{
  "norm_place": "pre",
  "init_std_up": 0.0243,
  "lr_mult_down": 2.0,
  "warmup_steps": 200,
  "decay_fraction": 0.836
}
MLP neurons of a small language model. Each row is named by its layer, matrix (gate and up: input weights; down: output weights) and neuron, and shows model dimensions 224-479. Each number is 500 + 25 x the weight over its row's rms, rounded and kept within 0 to 999. Numbers have three digits each. A neuron's up and down rows have the sign that makes its largest values positive.
After each neuron's rows, "fires on" lists the tokens most often at its 100 highest values on Wikipedia text that the model never trained on. A number after a token or word is its count.

L8.gate269:474512506505513517481522527477491527493542502497490495516542516477486480436486494559551480477509526493490502511486501509427480454495506539510543457493468494501504502532519476529506507453507484504473484488472479442478505508436523493488482476457549520546489502469436547484503482491534518506525471499506522495521484470481517483533491493514457457456482475481516523478491524467447526517467528493468524487517499491498480560509503476508530452522503512503523517480456542495513491509538490467500537540499507504497538491511523487498544495503540516510472455511523491513508511481491486486486475465483517514487470485465464482496507527502518519494531546487479521468522477479466474533493556493503509491528504500491483511519529498478514519501502506522522493423492518522477489521530481
L8.up269:522537544472540451505525491492513489523454496508500473480480495474533523498511501469495510515499506525450504469504483521491448525467520504495513467472479513473541485550529514519479497507517486494546519494461553500493505476510514535560507506538481475487494489517520484530490484495503479509482540470480530557518519449487464489491529497514498586524489466500480471510497519514490474507461480464505473496516478502518490454503484586551518460476503504478478480514486504496486484509517476518506506537500473526510492520514450486476484482506447474496496482488508535469523494495505482487539487506484507458503482496541497533534467502495488518509490498500478560543496517541454487475453527435538519437478485455526526476475494505497482508545517502488510468482514487487510503485471508
L8.down269:489518460517462505505444479471542487474515451497520513504510482504511512501474484520508461550491527497476558464512472514533505526488484481457483505488533498506511537509527491524523435505495533541498513478512494495483521493501507525500503467507523444518487518513501490492550522536463481520499481516478510514512512513454576496537466494459488529512517493497510525493472483523487515523523500519491519495459492512505506500497432534504503551504500492489489529477510509508490469513482449499495507483486489508530516501515502564479481547484463509479425576500461491494515491489483502507511545554496490515512478462554518503547453535492499489515488530501479507487473491532502475539445470518538533501502507477520489484544449502512511527493463508526528502493542525493491473487478489
fires on: "\n" 50, " \"" 18, " [" 17, "—" 6

L6.gate914:494508508520515492487465466491545511493454497473513474438448509495544558508489480469468499490514476489489488514461537503492477516500527440536530486506484561483505498460511502568529499511516486534469471463514501475546500502487513544477476476535493512505475534485524484430525516532487489474460514506464516484546455507449490490505483489521470499517489539484506491439494490530502505501535502498527519486432474498483524499504516506523560495493491483529496491534501493437458500520499528529496525519482503517522492505505411497547524432542482497500475485489522486520493492456512510487514524521476490496523548517498501485490486575453483495498471480475518526458531486481471503463510492543497504497500505469498504519502475476478489469531513495512465513516476459499500488569480484
L6.up914:486520493495484515484509498475521461505487531493499508482467497525529503486466509498499517475474481496453524540525529500516470487563488522507516529505511525498529500503513446542546496511521480449503477502524514506475489487481489527529483490479522540487440536469502532494532529516504445505443550517502546462517514488518501453464494496504490532519494495460501515474516453487473499503483481552550480421482454476502492471487504496488524458513505515543481483474525511480534469569490553487523525478480472493525483528516471502536481460515519521457472496542507473486505524476476529523500539475479512473484487500511463508518529514486516432531441491498504467526503495483473522487518541530518510547451496490447469488488488513486528459525516512493506505525467515473491474521507507
L6.down914:471537456513494470487467452496520500494456521539504530485473507517474529514497518505478519501508531482497505538469503513443548518495551482537531476515493548467538471537463510480509499544464491495481469481472485457461470519513514510485475496505489486530509497471507477562534530501513518477486535523515498520482411506482536515472506516534508486503528525489501488486497489550471505502478499536520488506472484497518518483519519549470511499476476474480520464534515476474471506514485503500474514512515467481505514481464488486528511497477472471468492505516498457508507485502511605478537518526544449469538499497532493501517504522493458526516497450475478497492525515490513487486500480535475506554511508452495505487528498495494482509470497516475502531510519501496497510509488496
fires on: " " 26, "8" 13, "7" 8, "9" 8, "4" 8, "2" 8

L5.gate719:498452510539509517534533472520499493515496499479504535543461488529514466479522545517524449532529514495469488489482514474535540513470460484463491500502508496512501489492493495509518521473472501460504481450527517535472490475498499504453551497455536480451496450461514495534556465465531466493516557481527464501517477485482503509511500507517514502513483488512487491509486506451496478469501448469450491488515482500491504488528545478509508509471552525483518495528478546503477521508517507526496495491525536519489473489496490470463480545520522488512453552500453527519503496467520487469473541513481557488459510547489539454508532503472468537514518477499505479496523498493493503485496500528494518535475554518487501537489510507469535505497495506478545458465482491494470473518522480
L5.up719:472459500495485513485499463522547486492514520479524465440528478526491493495519471499521493493517469539486517459496512510495488534529490498512502547475490536496508514513486506461482482460514443476478503483487516525498496487520519487459463502476562493518531497476499512492488499471508499518483476543503475531485485519502486457533538488498506506531526473506525489492488525537511476498516447449510545520513488468453444480520519551480510500504555501466477478490498486526501463504459529482490498470454469521501486473490513450504511520472496517517476489489492486514443504532487453499466461474481537464506494498528521489511482530488517540453503492495450486554484476471564500465522499483494471551501543476479444525523542519467509473442497508514512473488541529458519508499491527
L5.down719:485498459497506539469494553518516477505500516514490520506523491524455479523489495490481507504490512503509485508538458451517528484536475492496492524454511519520459477524524480519497485514506544509510516528494504510538531555535506481466540472471478500479527480509557532516478538526512471476514483518506537519466491448497488442496518459475516526500485496483456488542495502498519504502463508472488553520511504500483545513511521491515484498494478496479472444460523494473495501556463476513513457471537523526498504509524469501492505517475446497486533483499534517516489536453530481475508495498471496529508530483521496486455483486453483543487472520512510508506479508486475434488473536536502496490475487481480519505453495514450505517483516513545489488538527487524470460495491468
fires on: " in" 28, " of" 21, " outside" 9, " while" 7, " from" 4, " the" 4

L5.gate1324:504532523471494534515478505537466492498471480558487485492493469481487479518484527501464505441466513530471500511519476512559486512518497496502495512473480512504506511523498506498498515514481496488520469454529541498501478525511503488438465487504528534487475464494505514521470427518534511515436496517535498522518497519514520478493566521522521484514444502475511507506524499455474476534516499471508512493483508548483524491514482531485476493507511490525480500468489507539496491471527506486501473519509505506481492512469502505472539476493564445502516566525453518499491530510430491500474490488516509483483516448484489536527532508454490520523478541486472525494497517500522509500508514506517486531495512535497490460532475516524459471473493483506523505472473519532475555515512519
L5.up1324:536521510510478480500495507537462483517513510525520498487498531527424477474450503505544511522469527505514454460461470510502509510507514502503468518477538519500501522499559519482522499485484502499483468497512507518512510494516488558465511506505542464431458533503484465511497496497545578496501483440497513494485507501503523506519530455555521485503481532447515490502473472504476524493485524517484544507464503498533514500507493511502503463488505540523468530501490507517507534509519522483504486490487526488514501499507485527477542525492537503526496492492449495516501528496469453476518488517510509487538504479463504440492548562485488493501442543487506544526477503520490528501535502488488521517489455509494518520515535509506477478482504497535519504487498479515529521514496491
L5.down1324:548481474554454487518468476500526551524493535483496515515504488553525485491515475473499474483511489464502476494517506481510534499531470470488513506462519469466514522478524535508515516491497495488541530467473491496514503539494529501505484478503515500473525520491465488504480518489473518443490514502481469475489507488508470513482499469516479504544498533472495524504503482509488475506545516478504504447495529489430503472512503533533519515496502508533503495546498484463433489527504481436505504477458521472491510482449449516514508549468511509465483467504507518500553530513509544491493528544482541502478519490525496436480492522507506528460504535478497485522496482511494522515507507493472523455511506439516467524488522507471516490515477549499547490511495486516516491533508513
fires on: "3" 50, "4" 28, "5" 15, "2" 6

L5.gate848:492449558546513533463535508528482515518477496512549509460475494467497483515478518456501440500487483471440448516502543495450479465522562480472513526501518460479460455550538536470517529490483489493520491503508552486514494491504485529464485501487442497504495506499466490510547496506513491556497513502507516503482464466513507494503493515465534517503495460463519476513479478496508530481526467489533465503507534469495510480510496523504526539506469544505477493511517504499435509536480460451496557482461487509516515521488512529481470536490541498519473500489488489530496488536521462500492496490459525501477493524530510526483490523523503516519506496484521495531518516523510512529508491475522498565471509516504518484506504493475477453540496538503500498506499495484533493488466510
L5.up848:523479521464541516486496504546469479535505513465482507432465470498498483537503504485497462513519482512490506489512511482481488505502494469506468549481485486457498521504484511499527511516480492471481475528516520527527464450505518539499471500524516504553473487464521473545513477542497519521462458495518537550467492479514484476532520495478535530484503463491447474465506531510542530478542499489494473514530547500512501480472494491520515505492470531486478495490514528518504524530474488488524527501512472516451470545498565521506475510471511454511515546494474516551472477503515484541537469479471538489541482537523498569492480486535486515503562542489501477529525509502473471493503481513517514557470542496479515505502477488482489520536503550522555481491494491468492472506441459
L5.down848:517462457526483539493513503453470497533499517511524446536518531491458494484528491484461528522514474526509536508511483504468500552481470488497499501490457446426496506512450507498474492500454538472468509501526501484474547519532520521468517526477538505484528506462514504530531476505471513472523537524491497536498540510497528449484473527496472535474505487509500527518483515500493495511528480466467531519527513496450459503472505527506488493541482515503527457501522474483530541522539483474479470464490516481488513479572473456498519470496491498477551557509502501486489483497507484527438506495454545483468507458473499518505487472510536483505472488476461472480469491450487523508520535521535568518472432493506516512495493525502509479540532448540505456522466503473504490502545491
fires on: " the" 30, " of" 24, " |" 7, " from" 7, " with" 6, " for" 6

L5.gate877:514491561500507484537521525549530513542496474521460539487490535496515492536468493503467511520479519505456512509482507495517519455494457509512537487512499531473503482526491511490492539510557524497509500485495507475522506516529478529484493478521509507492507445493508479549496476523518510455542518484527526499543505487503500468531485499547484512511504563461459494502510538501523507513477511474510444510469518538513512516517512509470528439514447496512496513528503514484448451522496497468508484517540496504496490497511539477538500517491486471484462524515532493466489525532502530524511541507534485533536548463497474470533465530441509483492536503495503492483478524495538501476501466508488540513460480517477476494489493518498525481487479481490516471519520492518508498489484464
L5.up877:505521525550485483516500511528519491534471477495465504510498523510503496515478493518509475528477519474493496533526564518494493508480494486520488516525497524516505500526520459500513510508469498514511504515505481497513509491519495555518514509550541487502497531505515524560534519512488523500451532531501526491569481507549549518558487488512484546525494530519551486481512489448465537480498481485497521514490510500525451481531486543534480452487471556515482501497482497524501486533477504479481507489489479487501499543481532509529488556489501515529524484502526502499518481540542477476520486445513495470525477507500506463475508570490529487480526536491483477524466514479533489478480436525529511506496541544481455454488527510503506475509497493499509457503489531494532479533488533
L5.down877:531532481492500462462474467525463509490474479511537496535499558485559504523544490481484472499478516495503483521496493472479501517477549520509512516489476521540483502495479482537494513555527452491537449484512495508473503538513511529485477457507499524502478490505484479496534489504496504513525496472492506526514470499500484489442504461486409498501505479490483506531478517482481474526470543571556494465517516454491515520504488499475488484489484472528534521505528511450467493483535495501507520444528513492537493509474472512504479468515515512508481544519516469457480507472450581502478556518528515503512492492464442536538496467516496487450505482441465483522495515493484512518462518449503524479516483479509501487529487519450490500512519483522516512488523501509522533502537504
fires on: "2" 39, " is" 5, " was" 5, "4" 5

L5.gate1063:499496510497511519527544530529500477492473495474528502503491490514536505490536553522538456508486498476495483506488477477488512493543508469471491503500519507581466487498509548497508495536503525496468488521542499519505533531509525485502472459519512447495485462469508493497511481498525489508493550520530505512466521498490477479505481474474489477494497507511510502522507506458471541435528494509470511496520515510486492480506470549522500496463505492497506482470516551481506509490469510487484497499481471508512496455497531518530487508522490520507475567486504506477531449493493500479523456566463485458477484506497503482504495493460464519461484481523520504535510480476511492493478510472566524458533512513420522515501478526468486519544490539558500479474563494557474508483502521
L5.up1063:493493540489474482486545480512528480517526521549460492499493497503517472524466487482509492516512476488466506470463475523489463512526489483497504523503499542498498529513474487503490453506542505503521507501502562504500492508514519489495535519510500458450486474501496480521527524515530504491504481500544492534507506469544463449489485508488528503522504527498464490538519528479508506493512459503535549499519475502523476474518502485530529557476496483535522457431462494477472516502501534507496557503482461510498452493515487502537483514494499474481484508487564496477522477511533468462485490500498516488512480534501567516490562523484487529535483471476514504508533500534512530498497505506547520499509498454488479432486474501458513460495547517481510450485549527536526482562501542
L5.down1063:507464476488495509491454529485492490503463489502469472506492491450476507485489523492491504477476525522488540494511491529501494561536502494536497446462486467528510481489503482493540562554531545488482454520538508545519514542474500485486501514501504487463505517520560501526494472498490468449495495490432489509447482491539472506497455493485465492510438478506492496491485516517479483482500522539485535508499535498532506499520489510495507505456508488481511461539494517506510540460488528527500482474569487488480515494503523461519530494471483482474505436509490500524491510551487500505515446519498448500486504511483486479497453540518564498498498492490499530533502536497509487486448501528467502501512478499501509504441512477491508486528485482535454466484505504473495485435566497
fires on: " the" 29, "-" 18, " " 13, " of" 8, " by" 6

L5.gate411:497467473507469465488489484537496499506500530538503498525544512513496534438481510517521496529459510503528507490473490517492565441528494459500524475503467547446504456499521494528465473508477479550496461502537538487463451472509538502481479546475513541536503500483493527497522453500550528501507475506542510536509496509515508509487494515533489501502498514502487514510450466515513493480497478441458516503523534539515455530508491504470512457506522505534466495509477501441493583497527477490518523503497491517462453485480476478511499500495502462481548465447506522488482478525480523489507499497469484464492501517496520467526482528507497514458531527498442503495459496491473530470502500533503551479527521513480533491484469476498563529504548489511561521444465507501492518493511516
L5.up411:499504500530470486478507470492487478500542534483524518513486542488508508512482503525446479511488529542479508507437501482470517489484501493514517492521471506465531488485544453475513448531495504489544496524475519545498486498512532532527478505460448496481484473452488467500504487505496491539493491529512499552512514465528519508471508537500494542481493501530489491457489504485521543521457482529483528526521471481507457455496464481522506558524467490479492520485480505483546558505492488521479536489485505523495483460482509461505496516507505454471499523503492489547538504511498533517460550490479505493531479514521472510483514522534510492466508498501458491505481503523528489507478477491506526461456530591460507509487513505506503516534477468511503456519495522493513514480523505
L5.down411:490495488506506474553504478465531493462526496448526504508546512500510486508487502540490509482491485506495460462455455516521527483482496461484526454482460455515487438489531466456483453469478497448517498478561519517540468494465500488471514486520483514514514512532525461499481514508473482478514489520504462535477470541484535514478477518481498500492474474480485524500458517480494538503502471468486481509503497511511510464511515492489480552497503484488493506492474526460513521542507529495483465503464516468490509486537463469493561494450515517518498466498478535522464452474496510467550480541485493540532484527539504498500471491475524487480463529454465486481515506540513425499473506508472486493533504485519477526470505485513474553525524512506527469512511471493477516513557513
fires on: "\n" 63, "." 14, ")" 9, " \"" 6